Weights of a small GPT-style language model, trained from scratch on English Wikipedia: a variant of Adam for these matrices, 8136 steps.
MLP neurons of a small language model. Each row is named by its layer, matrix (up: input weights; down: output weights) and neuron, and shows model dimensions 384-479. Each number is 128 + 32 x the weight over its row's rms, rounded and kept within 0 to 255. Numbers have three digits each.
Before each neuron's rows, "fires after" lists the tokens most often just before its 100 highest values on Wikipedia text that the model never trained on. A number after a token or word is its count.

fires after: "." 27, "==" 23, "-" 15, "===" 4
L3.up461:170101177164137145159113128081088132129174101109150127087146160116141081165027161127173165126097099148186166014086144115124112137100142123131140106159113096154120094143149103168153093110119145066163117138145159075135117133107118146144080114070119135142080080105125191155101134173127207144
L3.down461:174117093121133101160140108167135121118126151109126093117080184116113127157107142137141142105096171148114157117214114109122141098097149119168103126183083096136077107084099115004103066129151104116053097145119117109108073107090125126118066123141040158133075131076127097138103169069143159102

fires after: " the" 48, "===" 6, " The" 5, " Memphis" 4
L3.up1614:116106168169115111154174164134095171110103176134132121139144123135108200106121120060150131143100133119134165143153167090154137146119146129073067151169093119173138157141082172141124063146127133171139152129145137145148131169089148094160158183120099080164079079051163138242133179153106121156
L3.down1614:144134124130208128124113080122120116137138118173127105108177138131123088098168107191093142122107083092127172126132095121090173162154159161200180175148095144161128132035123166108114138105146126113112126125169143167152079105161075166092090086158122155139143144087167102111097089119097146105

fires after: " to" 54, " In" 6, " in" 6, " and" 4
L3.up3595:149153138097140068114064079134098100135112104106108111150105080098105102141075088104062154084151155130171155106071094102088025201083175189120094104158110099150141126098130136096162086146144137074131099102149107125093114159095128143156194145108112130142043127102133095167139147165136127135
L3.down3595:154094122161129168150128121100130177155161165107145180099196157145122174066124171115188104129111152087080104166185128142151137067112110162165164103129164131134104144140112128104104147126085100169141171181126068156165159104126086137141098182165168140133174104154119131134207056071133186123

fires after: " " 50, "–" 6, " (" 5, "194" 4, "," 4
L3.up3951:108124067119106045119115196074101078148218183123156130130087127120235131154117196130137082126126111182159125152154130141082078118110118167091164116098213119224144137118132190118159138196122132138175098084130115157126125204099128085128119119102151157199139194147138171134139111180141122175
L3.down3951:153140110120118086113093094151118119116148101162082133121161109088104130147135138144066108072129149141169111104109138144127121106158093157198169095102067094125173071177105123118112125181210111083134125100174126151077130135131158111162091090146095164111128184063179090142158157123132124143

fires after: "," 25, " was" 20, " is" 12, " were" 5, " be" 5, " also" 4
L3.up673:140112139175138103133081142072172150158146108117224117128114162156089124139108047130151069123132169113106189174112138152097145068108127163152115186156124111156206105153147099114058097130197102121118156123099115137099092114094124108099112111131105169176201157100088112175109125145144112147
L3.down673:080115126162133192111071137138047124142090155090099104129147130175132127147122196152181187079138081109187064132175058067145126126095139116031153137149159133114112192140076170172146116094128190122155080123100163082110118074130161124159148155139139133143091151111134118154157138073129131111

fires after: "," 33, " in" 7, " was" 7, " on" 6, " released" 5, " " 5
L3.up1383:126135163106105083119129168078158077221135097100209110131096107117132119197121112051080098132096091110081111111142136132105189107155114130126155120103207110130169061157099147116151165112127117140106113094118216139153196117152140160130102179130162110120156175128143161157163187155063160118
L3.down1383:192056154128061118111123112155169144062219164080107121176167085154133179143189125146146115123116156152141176108131104129136149088107087107159140131179100178127101119158172159156111089085132084094105131073172082107097107148110124124139129169137148127161150119138189118108099140141123090169

fires after: "," 22, " the" 18, " of" 11, " in" 9
L3.up2233:209176079189131155141164172067135135165143098132198177058162118070168109193123170111126136156153161105127170125135148095112120108073116186091169110091169076145115131092112115182178149121112116127125129139158075126128127167062142112071133110120137047144092132136090163110144129146132108155
L3.down2233:099122123136116140141117128127135123076109153109138125157133152138105104141098079101193124064135168170105085103142130158143079094126139099100163111125126148130145145089076143104115158123132116178107166122173086116104084135071155104121067109173071123100097136145077176110126126156077127150

fires after: "," 29, " |" 9, " is" 8, " was" 8, " to" 6
L3.up1713:171131094161089153179125156132109154164176122089138091108110107210086119128166131100128158163144186158099103154141139173121110157153107143157109131088159115137137103190120153085151161179080085122162145145170094101105090088149179093094186092093128125153048137094120130146143156153155073146
L3.down1713:120120119079203140121113137161133128112158122113143115107174082143089121116143111157095143092076131098116117154116135142143157117125150062161126104182129203133085146110142142103123116141184140159084139124121112125136138125109120033153095155154150137106146116127089104178154134076107139091

fires after: "," 43, "|" 7, " |" 5, "." 4
L3.up1044:078131119145082098127097125068171100188129139174187125172092121113131144108120144143121122117156121131132119098167114132169114137147114171157098113119101097159126134172114098151168164084139155140124098091102121084175129133122105166098122142080168058160086167105112128110084095159150159107
L3.down1044:198148103098140143117150146120118122208167152148167145116078169033116057126186159092113095105193135197118066135091048091098136085143118102135169132213088139157132139145137150140101089070240131153137122102096113116154097092132216163147112113110125167171092133099140137111097156150116129057

fires after: " to" 16, " he" 14, " that" 8, " they" 6, " she" 6, " which" 5
L3.up2565:105084156149144148185120124109106158131155172107121153118102182201182115118096104095125103075048110148151111155154096118130115089055123123113153132119128086138154083125143117156115122160098098076085146141189166109150151137170139094170124076090108112129068147078106126124116157146086119138
L3.down2565:099119073200075094103130109120127108106132104086132168103128135095116095152221100150107130140153111185143075099133126110125102139153150129122130112127141168157135141127104173170122136131115157104149111090116157149106153115142159072178085138223181198145183095111136167110188132105105185099

fires after: "–" 27, " " 19, "." 19, " was" 9, "184" 4
L3.up1355:110109185155089122115154160102089182159184125114131151171068200131105097159077126102115084127115165127162149111172093164129028169144156143142142114108129163172153131130126141123156112131101110079138085094158125155090100124106143100132141147065151145112103146113140119133122104159063084171
L3.down1355:133152102120161142158151130108142158104109106128085146090164125147108191168128164140068128129111146128093123110132161121125137076127184139179174146122100155179077115106139140145088156129139097120112135113169114114097102101129144055111079144152159130147137159112128162108146114179125077082

fires after: " (" 27, "," 20, " \"" 10, "\n\n" 5, " |" 5, "-" 4
L3.up1715:129089172109087142120128126132067122143199207090172104164123139132100130174076145119117080124090163126086128144162164137124098097129071151150098155112155066156174131197110195118116107072131165137123115139130119103121142140175167114119084157099153160177087113036106170170085112149142113161
L3.down1715:131104183127154183107150118122121216172100103149138063066073087141149114092138142151140136143136120095138138148116105171037102119154093116090125147221095073126061145070115105126110181179151118129081100136070150179117126157085092097138123093094157153140135119182064097090086161185090147153

fires after: "," 29, "." 17, " (" 9, ".\n\n" 5
L3.up2403:093174146125138178141152149085105127159088110131157138076129116116100137151091098096082115120107128091122119093137166175086085103120095214175112155163122057092173165111213138129158120132112086125112108109146121143087184102113124118145150125129107071131145084116150102138114147152144160163
L3.down2403:125107121103141125114170113184096099131088122114082121104094130162163157116134099124174099117141077148101120106130121132162177151179162046070143115171160142125119121120109153125111125126132174101134085112161087120152089181137178147152113149164163107101168140168100117136096142045051142115

fires after: " the" 38, "–" 9, " The" 8
L3.up554:123119140136173128147160193076047145123164127085139139090151190139144103132173124020112143175099117155091085143143080126137139144119123144114172118150107064164138070078177149147190100139151116126044103110129126093106203154056114112147141129082186104196116147135140197137123127129099159166
L3.down554:070131165122150061101148040135191163125133168143096150066092139171101157043120088126184147098111090060124185175143152131056128102126134106088129130116160158106123128108123116170141181158106103188095092178118115162120116078169169130145143179126163087058173159152140058153125142108137134105

fires after: " the" 62, "The" 4
L3.up2436:077063100111180100119149154058101144072166139083120156094121139163096185134130100066177083149114141179118130127143096076121138158158135165085121120138144082150157139141142167080178153178144108162106135088138132123195124152104173127149121125116116134146147113102136124151160147122068154147
L3.down2436:138158149113118144118138103157138162176080088102155186028135132135113151076138146135144123173143070088144165096138029199117099146143096096177189183144133074129116124131152172152041152129122103153055152140120087157156104155128113135143154130071177121138161079159087142165133175153116092140

fires after: " a" 50, " an" 11
L3.up567:167105152099136148123147173135140096138108126054126172093161137182146166155068156125126172117160130112155115091154046162123082099129088173034146200154149113143087169136169230148142157142169183120069076125157109071166106169121118076156169068127088124091074130097173134153141176125078135126
L3.down567:085101126114177138120100098056137121159155163150105145182066097102148132114137103133127155131159104131109195181116135147154134179152122132062153197118129174149132141137150151110113172148107139190154158217132152100198127148155067110106126124097157138135141099124088136140114126118099119093

fires after: " and" 31, "," 19, " of" 9, " " 5, ";" 4
L3.up1862:173133173095143131181141213145073110153183098147115173113142126200140102200078167130109089070062105135146151092139097118113030108060117154172148106091101086208132117126133148148148161160154115111107137118143131153152077203071140112139102167108118102144098124152151128148108121160125137144
L3.down1862:124119069127097043148132111153148178115175174133090140102152143155126142084121062066145172049167156174142088162142124189121156114158146151145124079083144162097120140104130093141127120128115110113152107100108136145167167137138123196163150144114179091136156181121126107167134112118127140106

fires after: " " 53, ";" 11, "," 8, " |" 4
L3.up2298:102125105083120098109135125008188102128117111108190133167115191141129127162173131129089114149116135129112191128093127113094121110158102187179142175094124114135145120196158109098121153153133078126144130107131107117102115139135082126116162147119185108113121131059215119126142168129135067140
L3.down2298:070155104139084129102122164127144128158095097140144151073043107138134045143114132128125114096137128166195173119086089154094172048131155122118119137084116128119137115109135164116152107108166145191105145147139164121087113170107142147152111067046142134119136153145080137151119103165085183116

fires after: "," 21, ":" 19, "8" 6, " " 5, "4" 4, "0" 4
L3.up870:159131122144130158230120112122150075185168101135106161125073127098132102090124208152130088123149162086118163118116117142066128087136105141139104126121095126124156077179121125090101146162081062129113092048128082127115116136145160102145201065047126135176084131126101174092022119174101115128
L3.down870:120126102065139122118147126132124081149103116122139094126083046077115150168109107068177103112138104109085130154097217107107116150188163135116115101096129138101119167132141169144173107134127192035111151105112119110033134185139123153154142131091146151198104181106134214140125116098178099133

fires after: " the" 63, " The" 4, " seed" 4
L3.up3670:210082132107101111087069185070125128130123131158221123134113118130124158129121132125164110102112141136082099141151120124129098146094099150099120118144135084179163192157110137118184120097118086133173120125147110065093110150137113134171168099157120063160113121069160125154157180143127089142
L3.down3670:138168124142126169155127096136115158166117115172114166115116098173149124094172125109076146136148107109150164155100094136148124147121114096200132133114126157109169122071104168076124113174101132147164160178119165151165092120156103106098046129142192148167160145112111136200093132095151213158

fires after: "," 69, " " 4
L3.up1954:112129148177115092142110182124130105162158159126158151159111145112210086126078154139121105119165143153133115154068084151123069117091103163137104100132186168177191122160101142145162101176075146152157103106151122109132111128113137111120148138154180138175074150052155135121132166140116094117
L3.down1954:154149119085138115113124107131136181135148172099165127079156123151110161138137181113108102135131124088160142099136091124105177122131152134098026116093103160157093096076156148132073142068117184118093227197121122094153133122130083082127078138104123147129136133112127084188151168124129150135

fires after: " and" 37, " a" 8, " or" 6
L3.up3276:176072136113069097068164161094147118113099131051125154140112190108121155183058099162144193126129177174112131120129084150113122143106156169121139191080126069152087204091181114130118122147172137127130122092138164164165106163097176136190151141129154105119107141125142105147118144118077166152
L3.down3276:151158118113145153071129123125137141175101150183078172120190112140188104029152090125151153119119142090146177188155113178158122142118161126139132105134169171189118058194145079147116081133117109075114123144164146137129096146137080143125049112200153180134153071165090089163127152075140154187

fires after: "," 47, " a" 11, " (" 9, " " 5
L3.up1481:090140181123153164094140148088164127126166107082186170141108193103074110155081131166103097144118128140114188143133113150066135061093122183111126187182127101183118196133201176134177102145134114173103114132127118110127121136109132127115081110170132084178142131066116127110146130124090150149
L3.down1481:132070137176131085092175126179079138169168087084083152074106137094136154167134170157125104122089152120128129094061142128122121092111131176160155120124182129074121154130135099162131111074143153100131129115094187074121147091109098102181160135055141154104168131102084124083133155104121152210

fires after: " in" 42, " of" 22, "," 6
L3.up3493:136120114154109097178150177103107130155143133141138132069161156115122149182080175135168080051092153128107098078131094154099126069120131203144160163163174165151119124098117142163129180144130097140096122090157048076099149187089175061191131134127102127186061201115163196132137160151173162175
L3.down3493:135082145131116150149161142121107142163159143139143145112091103136097088141127149165142122071126140099099141117145112162172163143161122127104107087110170148078116176193110089123100083148138144161070117116170146069155113162124119134152114135112200122126153185204094147104060131103149074096

fires after: "," 31, " |" 17, " as" 16, " was" 5, " is" 4
L3.up343:111163201126168097118135177115134125170148119143166161184150141161139081101125179146117096117084214115134163095111134155095134049121041147161117145128167086156141119116102084165101168152103121135185159114095139175168124146113112146098115104083141121182099188086116077146094135173170099179
L3.down343:143104149119120098139060084097058110111121177155070131054046084080120191141098153151116161109085096128169168147194075151176120120111129116175144129097132196108116164114128134128138083111133151172088102122127179063078176090136148119175149137133090144130144142116150133073089127071133192042

fires after: " " 29, " to" 17, " until" 7, " in" 6, "201" 5, "199" 4
L3.up3862:112083140125123105138157153097166071167150152128108117143106116101103143176131139068050124135073093141142148171180091110126100156167094127112138083069210097147124069124092096137105126151153113088133106034143100110184131182080146150142091143113150092134118197115156142113152114166119097091
L3.down3862:204168144151107124128151112067112136091141124133157163124129155125138154101109181123105165153089187126043111125136170111111144105106144118140169174210105073144121146088168119135146112119171117132192107140124079193122124108117134139069118146152123130089126114135131159194160140077185135135

fires after: " the" 36, " |" 13, " No" 7, " The" 5, "|" 5
L3.up2313:172109108123147114136084147080073141132107153173166198100095189161094139116120116063090089120080126149113193139141105086085048124054120194094084081121154117187164164161101152163158103128119090093115085130121109116128125144056120143110193125118131092182082094070130149193143081155123163142
L3.down2313:139070097161093136084174107143134092117135152150152166120166173107075133059154139110142151133156102119081135149132113106112113150095110098107152165114145157143151188105121120087104153104154144177101145153128157113183144103145167167128154212211129114176139060066147165099124061083119121147

fires after: " " 65, " in" 7, " University" 4
L3.up2688:169100157155077146108087182121116146127205164141164189107123139092112098116113164111117105116103150181140106117174141142145180136108092133151114124101121154125070108178102136087130159171142133093087158063120094086095141088098139104170114115111111131143128156131135105151133156146156099173
L3.down2688:134096148115136122169153101140149127137148076136087097166122123134157117194090184115119124165081132134114166138075104145145144107115073136200081086134139113145102096156132140161145130189135168137138156111080144108111101128073103142111111128083196109103166090163126104074054115157087091150

fires after: "," 38, " (" 6, ";" 4, ")," 4
L3.up1027:104093209116131119124118163167131135092107143083141163164170138137143102106131146143131095118128161189054128113120145140150086148102085121075130124092158136095164126127148147112134106112094107141137124129146097083128184153100112157114121079112158093149104109070139146128115150143117087109
L3.down1027:158135125135109122150149132105082209163128180118134132163201185183120140115175111176137147169146176144122121071122145126071194123138113158136114134156156122126104201125142102140099109115145108147133083151127116139168142104085084056113153182146144093092160116124155081127109186195151153073

fires after: " and" 50, "-" 6, " No" 5
L3.up3744:167076083137122045104124138132175168106118131077141168178093151108113156143086118087143135128098160142139131075098115175130117116076128082133182117128086097168113130175214173149100115112182143125093115086205159110097095150112178165109101116090141127120079079128128156108119139151164101145
L3.down3744:159150096117134158138140142123094116106114140113110091109117125094143084095133128142109114090152152106221170088124130120159143172098117126138095090154089233075113125127169092146124118103131110096104143039175146114117098122096104111115103131114167159137165124094118149127101103172140122098

fires after: "," 81, " " 4
L3.up1888:080135161188139110107163135137136157171050118093152161126099146163128067188138114111139039149102136101093209197113139136107101061155075165165074139158123073132098137144161118137100176108065052118112085119183107135152139125147143130097121141106150129144132115116078181154130133131128109152
L3.down1888:179031160116143119109104136175160118127096125127126065078114077151123130168165150126140134064088143127165132119089096156113154121129193075072174111137109133102123115118120145169139086148155164102060147078130145106134122161161099141119111105083148148090173189147119123107106129134131194086

fires after: " University" 29, " in" 12, " of" 9, "." 6
L3.up189:151086134124121106178134175090077088159167122092168103139128142153128163186103099161165135108096173178082159152158076109101106119103113158117157120094173131135070161126103121072161087118106111090122147145123047106115100175085137121188173120095101086187113169111119181144093137163128158126
L3.down189:079077090113102071155125110087133115139096073096103118155105146095136110107114162119120121230153174123108145148092149100177149120149154145169127116088078131102199094191124086194145133098139126132132158117092140105124139189129128146161138164091183105092191166177118166155111117099188120122

fires after: "," 22, " the" 18, " at" 16, " |" 5
L3.up730:089119132182040110170118145084064162122077177074151136131111139177121143134119113107074177124102158147113158122112091089137143136168116097130125135089156158140102150110105134116093081136169147133157141098098176099116114161067159182132171117123152119133158118107080142095116158166067131120
L3.down730:194108122177127120127149120180127149148157112121091048086118114117148150070160108172103092132175147106043183135117134124051161152179192124167156163160086119101118157155144132123085142137151140138087094125083169127123134100119109062133129129156090103138168125126073074100122120169099158086

fires after: " |" 25, " the" 19, "," 6, " was" 6
L3.up3829:135155126152141117091126163154122101138154119129202172088078183157120183168140131107148117102145152133123197083068153145135124073103071196102095117132154063136130130163139084132119126095165136120139140138126111097122113102140151070095127090094129133145119138073070146122114115123146082080
L3.down3829:148119149070084106192105162145082156068109167102145067082100107129093150087124161151131087128163096120200100150093138191162158158134116109076116112125165179133176149090117148091052118160152174156108212114102106079153164169119118085150159150086146154128115135116193120079154062169067132121

fires after: " " 37, ":" 10, " of" 7, " |" 7, "°" 5
L3.up3078:164182133101116127132118108143131092172110099076182147109108115161147130163101221116111167120169172103125146143121072106094114160113169129174119090152145128224128112110175081095123156153127139122109163105124071097174053079156111092123193090101181142127130123128142112147160135180148114104
L3.down3078:142140143146112102153100167163138080140120108105136130118180144108133140160156116118155124149066136082074112142126155116131187100176133163131167126165084173143144117179134164090160111111070125164104071121102139202097073135126110119096062145116106175121149113129151135144162108154127118103

fires after: " the" 24, " and" 19, " to" 10
L3.up1024:144076123179163148159148115080134167129166161100128109132134156128182165117099122092162109102083146107113123140146075213110166079128091123142159124126126081195137122173147132124108106121165105164116122094169142143166146145100109150198125201133153079146157162155105113182071162112100125140
L3.down1024:127101089163133126136162144144120119163150144095034104149139137128172117089093162118155177150055133120068135147131102104199093087157140098146169116104139122149143138178140176091097160166075123179153057127141074100108107153175086127139121144189142131129116154059138104141121152066123187118

fires after: " and" 50, " that" 12, " but" 11, " which" 4
L3.up3719:077080170148136154162185088090153137141171135072148166142183165213159111088078125083123106096106074160096154161144092114115108081095089177068124170105129155124097151145090151119099133143148091174086096135144134105140198135123144134092092064157159064140087168128078108136106107156104103107
L3.down3719:130154120194152156143122139161129070075154140130121136178106155177127169128148139132142146184101100161127111165144115111146120135132103089154170138132093157126133128118133134100156068120130161093056123153096150039168063114129147145137081134110156181143134102109136141117142110201131166087

fires after: "," 59, ",\"" 4
L3.up742:113193169174130089121146182114089172166109156161083130103129135114151078121136165113138154113114165085167117178108147185106100073081130162119118098098163107135111148125178113137123167185139135158128102116151089098168144125074151144152154105163160074204118120130118119099049178139108184210
L3.down742:125116130128110094116096136155102126103112105089104114161125124174116084130224044079151187139114123104128137127122193151157187132150149098084092185149188169171117141109180136109100154068146127171098125120173104172160141122134171108153100186119174114118088136169092161171080149165120168112

fires after: " to" 21, " can" 17, " did" 10, " not" 7, " will" 4, "," 4
L3.up701:148131129186101119167122128151131108168181090122179122120133146142107133179113073079147152142121137194117183135101103094103133121113125178062162157161101091162172146156198088160089106117065123101120119082157133110077104123092177142135102123107142134139105112122111155130096145186106116169
L3.down701:136140152083141131131160144074116124130100165133122105084093077098071165111118173085110127090126053107142087111131130206153107141148142104158135088093199219137106113069086159105095116128108130096115156068087145182133184100181104078137102165167121172131066136098091136127072119078139155109

fires after: " to" 44, " that" 7
L3.up1143:095119176199127117175124123132104161105167105165109185055049124181101103135127071064069098078130099202143138153116108092144061110100151140126088122142117109123130079123106194110183127144061142060086124119122082064103173124126125118170152085091113138145135218157120140156149147172191147155
L3.down1143:119144123155115181119145114111142104101120173154102126127123113140155126094072122143142133146112105126096119116095148111076104214168141108085210144107159101156154157111144140111097138100075136175135091131138133164097150130151133135152139124209142136141202150086133168161148136092130118146

fires after: " " 37, "," 29, "199" 4
L3.up1711:115126198106108010101134166090115109162136183130175178133099113149200072092088117134132096169124117182091130140090146171086140143101131138083102097113171130168103164135123165119117091193129128168139143100197106116147117108113196087146098077151162164140132199122147145168126172192099100157
L3.down1711:136142086061084129059125117140087206150150137149163131085120123065108131121132184177092134072177152115171117111133143145108157107108104150176070159113140178126171085165121178117117143081168131144139093127193071109082136081167103114151081133156139116118092156116183115110133124174112129180

fires after: "," 44, " to" 10, " " 8, " of" 7
L3.up1844:079140153075159148121145151103087154155086110099170123200124125122105078186126171113131092078127179136078137118133092091126129072104115148146104144147132122136142095116111112180131110121167062159113191049136067053125107123109146135080162120120175125165145077086128146146153106155106115149
L3.down1844:154052113119178122092123129142152140058104121131095129097227103112128112162103154184121139147124132172125130092091092101117157166156193154112102078150121105181144100167160132067139078132163159188076109129132115113112087131141179120140117142220120205110137142136141175048183115160155117110

fires after: "," 42, " |" 12, " " 6, "5" 5, " (" 5, " is" 4
L3.up3284:127175189122150113120140182085077135157169076127146126081147167199123182139129101105191103159114143090130112082103151172108142060092103154097130193155152121146195161123128129129142118106136145138076128083105143088075094154143174090139109148091126134135090159080148151125136141165151130144
L3.down3284:124070107140123136100138052069111110077141152159084151050143120163161178141122144106225139094154154186069122149113150135134150157181118149128149082110169150064115129198167135137167134090124140161133127134168108124157162095082106152146158126101094189149106136099130132079121145129141117079

fires after: " a" 53, " his" 9, "'s" 5, " His" 4, "a" 4
L3.up1092:165094090151161131147171149092146097146105156143122137056103137159130174168086152122124112073129157191142133145149085148082135072100130121163147162136115129108084184102197115108178134117111169168102037102148143103109117140111095162149138139172108086177140122117084175101122151147089201128
L3.down1092:143092166116156153140128112097153092194130140152139075158149103115192144115170152143117137077131164102107140125124093114131104075142143098164122149193115150131131147059143174160133113140124185128132141161142105149145131111143134146138114177155110136154156171087118085120101202118096164159

fires after: " is" 18, " was" 14, " were" 10, " part" 6, " one" 5
L3.up1423:134107163055094101107105168080102122164153173117193120085151081088097097139105129123094136060143133181109142148123110166141130150057128129163143086077172133121145148117116170145129085135130180106124150106102115119055103172136138097117121154113160177166131168097143125113110149152096151071
L3.down1423:103087173136090140114074161080067118114082133138130192112150142142151128096149108135152159159105103170150140119121105104112108115085102121089122217195123125111161097164173115132143108091088108132119087078171156123125134119128176095171132208177082205116115149069114170152165148038085114135

fires after: "," 60, " Eurovision" 6, " to" 4, " of" 4
L3.up545:096162178147125128134176160048131122141143141160164141136084145078120116166139070065139120072165181171104147102163114108120160092126078122079084135130168072150164158166220099064134117100132123146115117081172119077106127110130147131144083117139123165153073140133112155167159178141178139171
L3.down545:125083174097089112145125093239163164101081122199116109084115172137094116116188100151092131170113067125185084117107172109122149158139109130201186099075106122135202156094159132146126131109154138107090167183131107122187128138100114079134143093100081123098146111111121155155115084172172131141

fires after: "," 60, " " 14, "." 8
L3.up1094:098185119187099126091126205104114097189117124106143207124082160138164124084115125119048069151147158103163129079160112126108121138143068128150104152139134113148105120191149155139083135146072115099129144057123128105112175153156144127116171101094110137197130139138163160163118130123139083157
L3.down1094:148104178144157082135113145142127160133107112104134053106142134149157127117128107090085110161103101105148098163118127094114164103131147121126113144121168166131117125195104124122106188155116094087159151125126106087142117100116063139141084104148129136149189109136177148125181095153108171095

fires after: " the" 30, "′" 24, " " 11, " The" 5
L3.up130:131126134132127116144096115119042152130153159146198149133060155174099166142121105090118125116087083141149164115118120088070079073090158062202116117134123117184105120139156142102215124172138130126115127064121122095130109153107111151131171132106159099159150175115205153138086138136128142144
L3.down130:142085082123106108156147133140123218086169116150082096103114099128164110187065144128193136083162179162090139126101120136134111132132161136137110177112098113095061128069154114091125133134174144216106192172123129149128138110114112160099095115088142137111105199117166126100084111160108155159

fires after: "," 26, " |" 18, " to" 16, "^{" 4, " would" 4
L3.up987:121157128156140125137125124087192057178114119125146131118119118135135143141115087097118083127123140109096205109143141174099150089149059125131129137131111134175138125101147112114116167125134107126131118043138079063119100148143145082147100142161143153156153186131107150134147132144121145140
L3.down987:111146172135173169159096153111124144122115121100140118114135154151166116121063100081162156121122107089153108161067114120153165191135170139103109139177172112158177100138146113127133090148148147175090148154083121129149174096138109125122165078098188098103102120131128067155095102113184142155

fires after: "==" 33, "===" 26, "====" 5, " a" 5, " the" 4
L3.up339:120091145140149137121140119100120122170099128166171141100115167103125145169162090096150085137126150188135149047148081140128078135152113137139127135131134015085105132140158131089193141105149178161153112124116094107139135127165110141141085098130134075141064145132120167109031156140142101117
L3.down339:128152156138150190123177157123081093111125104134140142113189180124108122128123133157176114119143127164069168148163183103159117147096108095153127074077112162077095126089095115169149116077119132105066113160188061130128119112112190100065097127114068148103095175096094089125160098100121115170

fires after: " the" 29, "|" 13, "==" 13, ")\n" 5, "\n" 4, " In" 4
L3.up796:177091090136120065133076124067097113132106162106167135163143106170122120102114110118111076135144165150120132115194101120064156090138108142109155154192161152199114171149144177112124120123117118136135185092141093118190132165141157134120145072115163177170124167133197107164102161147130170146
L3.down796:122170186166205164145142084141102141165142126088180083110127179161101177119155131151122151162208090091151158109173092125083143071132129137178169118144145117085146111111169090174077126141127064109149136121090142110086097172069161120146109125111131110228141074172126157094106110169125095105

fires after: " was" 26, " not" 9, " are" 8, " be" 8, " has" 7, " were" 7
L3.up741:131100188155085123087079129135167155125159198096178100170069080154133132156138105109133127108118076157127179132123138175185115102104118133171099147115143112113138054069092150131094120122144172097103149150183137130146164185130143112138131061034117148136153149127113107134127116182088118159
L3.down741:110165161151075128112044117103107153167134144132164132140132132144179185088167137157164120106126145125124193138115109093156129077126158130145136143136144070131137073090078117145094098119070137109140148134111116150147119115105100190145100142103149174149082152100091131116157155192124156169

fires after: " and" 51, " " 20, " until" 11, " in" 5, " but" 4
L3.up44:111105133112140078183096098101136102174122137046151129109077138128108191166160167091104119081130090142176134085154095147113108099117118160102165161072201111122157157135146175148084161138119132122051137043142157131132158152139127074118118133124136118129155170130127130082157109119074113091
L3.down44:145144134145087169103084098135152092105102139139190123162118142166181064078135111172081169120063138170095187150130099063163107171106123138109156132161130174106105174072083113148161125161162148081153123134124141146168111144106124188099141100110143142189109097110142133176161106153172152135

fires after: " " 30, " of" 23, " to" 5, "," 5
L3.up1188:074178116160122110086132165127102106206126079154144098127108107115109140138164106027105124103129151116152145094159117128090043109132152135181086147108130115167138097120156160099107123093103136145045091123122089086154126150158168110115116129147152129132091097114201156122102068139125110096
L3.down1188:160125110074096167143184110145177189050095178085111219115122150098152119136117140109167120121168127112167087138132133080171161134106143117107116126125157141140082162151139184106109150152131057130167152126141124139157151169122096161167149126130099164126185106138084124114154114145153135146

fires after: " |" 26, "+" 20, " " 10, "202" 8
L3.up2733:155143154115161138134169191140156136159153101094185179089109154116119159131086171122097143074121126143079090120136078135144176090076141104119176150168102124124070059101107175099131052121074095096055179126142137136083165121089109130164098115113085138114078130085179165183139116190185108092
L3.down2733:141058076135127150086120175102099130117157172171099099151071162142176106125141122162139125134081093070089205118134080111167135152147103122160133109136151091115133142143126123141099209121113136068148138142125132134116106180113081165116148117094084089158168121186105106081106104184128063177

fires after: " the" 31, ":" 14, " United" 5, "w" 5, "," 5, " //" 4
L3.up1878:111129122127134103155120146171104130101122098104177207163137171180132123098101118118133110130130120158124173117105163117066089108117085209086135157140116059164165166148156107183101119121101091105128116103127114135090132122101123146110138089099136149147150098042063084098120127181073085233
L3.down1878:123110057096105130123081127140109134101145119069153101168152121106110134118144153186122169127130100114167126121173158148164155119197118124161125109098125136126153156074102110132128120157116155137128134115116136031093152107142171065155113142134144153138155082124143130114181052172098154113

fires after: "," 22, "°" 10, " to" 9, "ul" 9, ":" 6
L3.up2197:092131146150101111160076172103072120173054114164165131086143145222149153142145151047137152134138131109101199121159124108100115114129095121113155110157127055186215130118100113141166172128099109134135134133155072098131076116149184140135144118130112098128100108151102174135184130137132154146
L3.down2197:072154116150066162113124116093167103204073171172088129207166163136078099127140152131102136116097171088124134151105163133110096123119113118142076094150188155148132136159060104110191118096095088142167150102178076117141094131180129100072106153117169130175108154134156079113138058157164143137